config.toml
num_hidden_layers = 9
hidden_size = 256
num_attention_heads = 2
num_key_value_heads = 2
head_dim = 128
intermediate_size = 1536
vocab_size = 1748
hidden_act = "tanh_gelu"
norm = "rmsnorm"
norm_place = "pre"
norm_eps = 1e-06
positions = "learned"
qk_norm = true
attn_scale = 0.0884
bias = "all"
tie_word_embeddings = false
parallel_block = false
init = "normal"
init_std_qkv = 0.0243
init_std_o = 0.00573
init_std_up = 0.0243
init_std_down = 0.00573
optimizer = "adam_variant"
learning_rate = 0.00114
beta1 = 0.95
beta2 = 0.95
weight_decay = 0.067
lr_head = 0.00354
max_grad_norm = 0.5
warmup_steps = 356
schedule = "wsd"
decay_fraction = 0.441
decay_shape = "linear"
final_lr_fraction = 0.02
batch_tokens = 16384
max_seq_len = 512
doc_mask = true
train_tokens = 223900000
max_steps = 13666
dataset = "wikipedia_en"
MLP neurons of a small language model. Each row is named by its layer, matrix (up: input weights) and neuron, and shows model dimensions 0-95. Each number is 500 + 50 x the weight over its row's rms, rounded and kept within 0 to 999. Numbers have three digits each.
After each neuron's rows, "fires on" lists the tokens most often at its 100 highest values on Wikipedia text that the model never trained on.

L3.up835:427479600515486463445519501417500540503557459452464477474499445549481493491428507613401483482551534579535503418514378560511497473586487559568451538502459445504503473507623461447494489510492461482537502385496485517477403510491509503450463507509519509480535393472494518492537529463544520550
fires on: "way", " Austral", "erman", " New", "ful", "ng"

L3.up977:472482518515530508455531484474455420529447492459615482545508564412503558499419575462592439532460561546568510501472549515486452546447500575450527448448503417472542506487506409500420515504471473540519561521498547479528522613473502537528481520496492484484518539556494591512428497553457539608
fires on: " v", " app", " dist", "′", " P", " p"

L3.up1158:592384520501534480536469428484449474398542459562464434492533468452434512492503506500596543486508416526462391455605439498513545557524422408564410471495424460519456546644480505483520573558485470588499496570442582542432369574427557639533546439480429502522505502409531434525542477568512494633
fires on: "ourn", "191", " g", " again", "ians", " Euro"

L4.up513:552575511508545427495432464432524400461583444468503445491524506454428498523480538451516551512482513526505406447513452467491485468485524440542483515538487505488378529529488494447412568495514549583498419464508568536458363644453494527540505458460512516556404545391557481483501514534453416478
fires on: " and", "as", " Pro", " In", "ely", " &"

L4.up1024:590488516437506481464534531446470512497432481612470475396413463489502471494543542490463496514525435555543450429484621465506477503455541468480576584433583522497558556527524495471480492454495511556480494566520373486501462569537496596513503442473508568468523519401493621456463449517474335499
fires on: "ing", "1", "0", "/", "yl", "7"

L3.up422:620418520506485506499590555462539436528452487579456535447456552518483506562553472566375469474456490504507542413480567453439474562438476537493530510506537498500457557560497567527478446498516474482518521461462463536524410487559494511461411504408494504453464539507557558494482492505434471483
fires on: " with", " or", " ad", "ver", " un"

L4.up976:442489449600448436561499519517512491462487570487419490462530508633434464553543460435516477506483551566584480398495558538478535547472506528504463487518526419468573458415525487530408328409500415517512523447534603580537443626654524536515460491448567525487459455409516409490546491527489483558
fires on: "als", "amp", "ers", "orld", "est"

L4.up1252:441500551434530458563539490524470487518417487541495499420506498444499512420390444502470459612511555551543405500471518481508471487538500472400344447525459512483481546531541498481546593462482547453570559388523496457516369559540571433535564494516433512542480532429487532539490464473463535538
fires on: "b", "ous", "en", "os", "isc", "erson"

L4.up1346:475557458505531440569456491547554441357560573489565531502499479465498509470432452451500448561502539447503467523461521517534498464494365557397556492445470486497422517444548491426411455509433481540492548556568507478422495505489496514580477492549541559618490404449446499499569557477509516545
fires on: " The", " the", "a", " John", "as"

L3.up1018:473465563538501440531493501474554401496452391544502507460465555437619518524550439497509483497500478600459490535491533525520510546429497470568560439475577427446534482468509549481415548493400448540457529477471521475410505534556505499527513497537433543488469495483457518527487486514331543580
fires on: "ice", " program", "it", " sc", "$", "irect"

L3.up795:539442568534399476509585499533509393458491620585554470565530520470489490547496460616557325437503463555503452509465591499504469459428549450464444483459516547442495524514443513540592474596395555488624565554457557560577529498472505453482562471475540536428497413442535487384598497554430498524
fires on: "owever", " eff", " them", "ally", " event", "ause"

L4.up750:517489564463439548524593571428499496487479501500464499511534549478530490504447538549493517462475442504547452397520545561534538512480510519485536482457587418524533419555525466492474493457472474548561572559597574573510496530503463549481482531530492393480440419429520587468436545493507501522
fires on: "old", "ose", "ent", "et", "augh", "ill"

L3.up699:700513513476572497621534539455470445512548537511486495530507490545573407528488496561568501488436455496479437438513571471527497521505430587534512521463570528558494594411490534498502423569560531552523535605485519496449517518442461461506516448515451527414524445411474513472481521661454513515
fires on: "ount", " sup", " open", " pass", " direct", "ipp"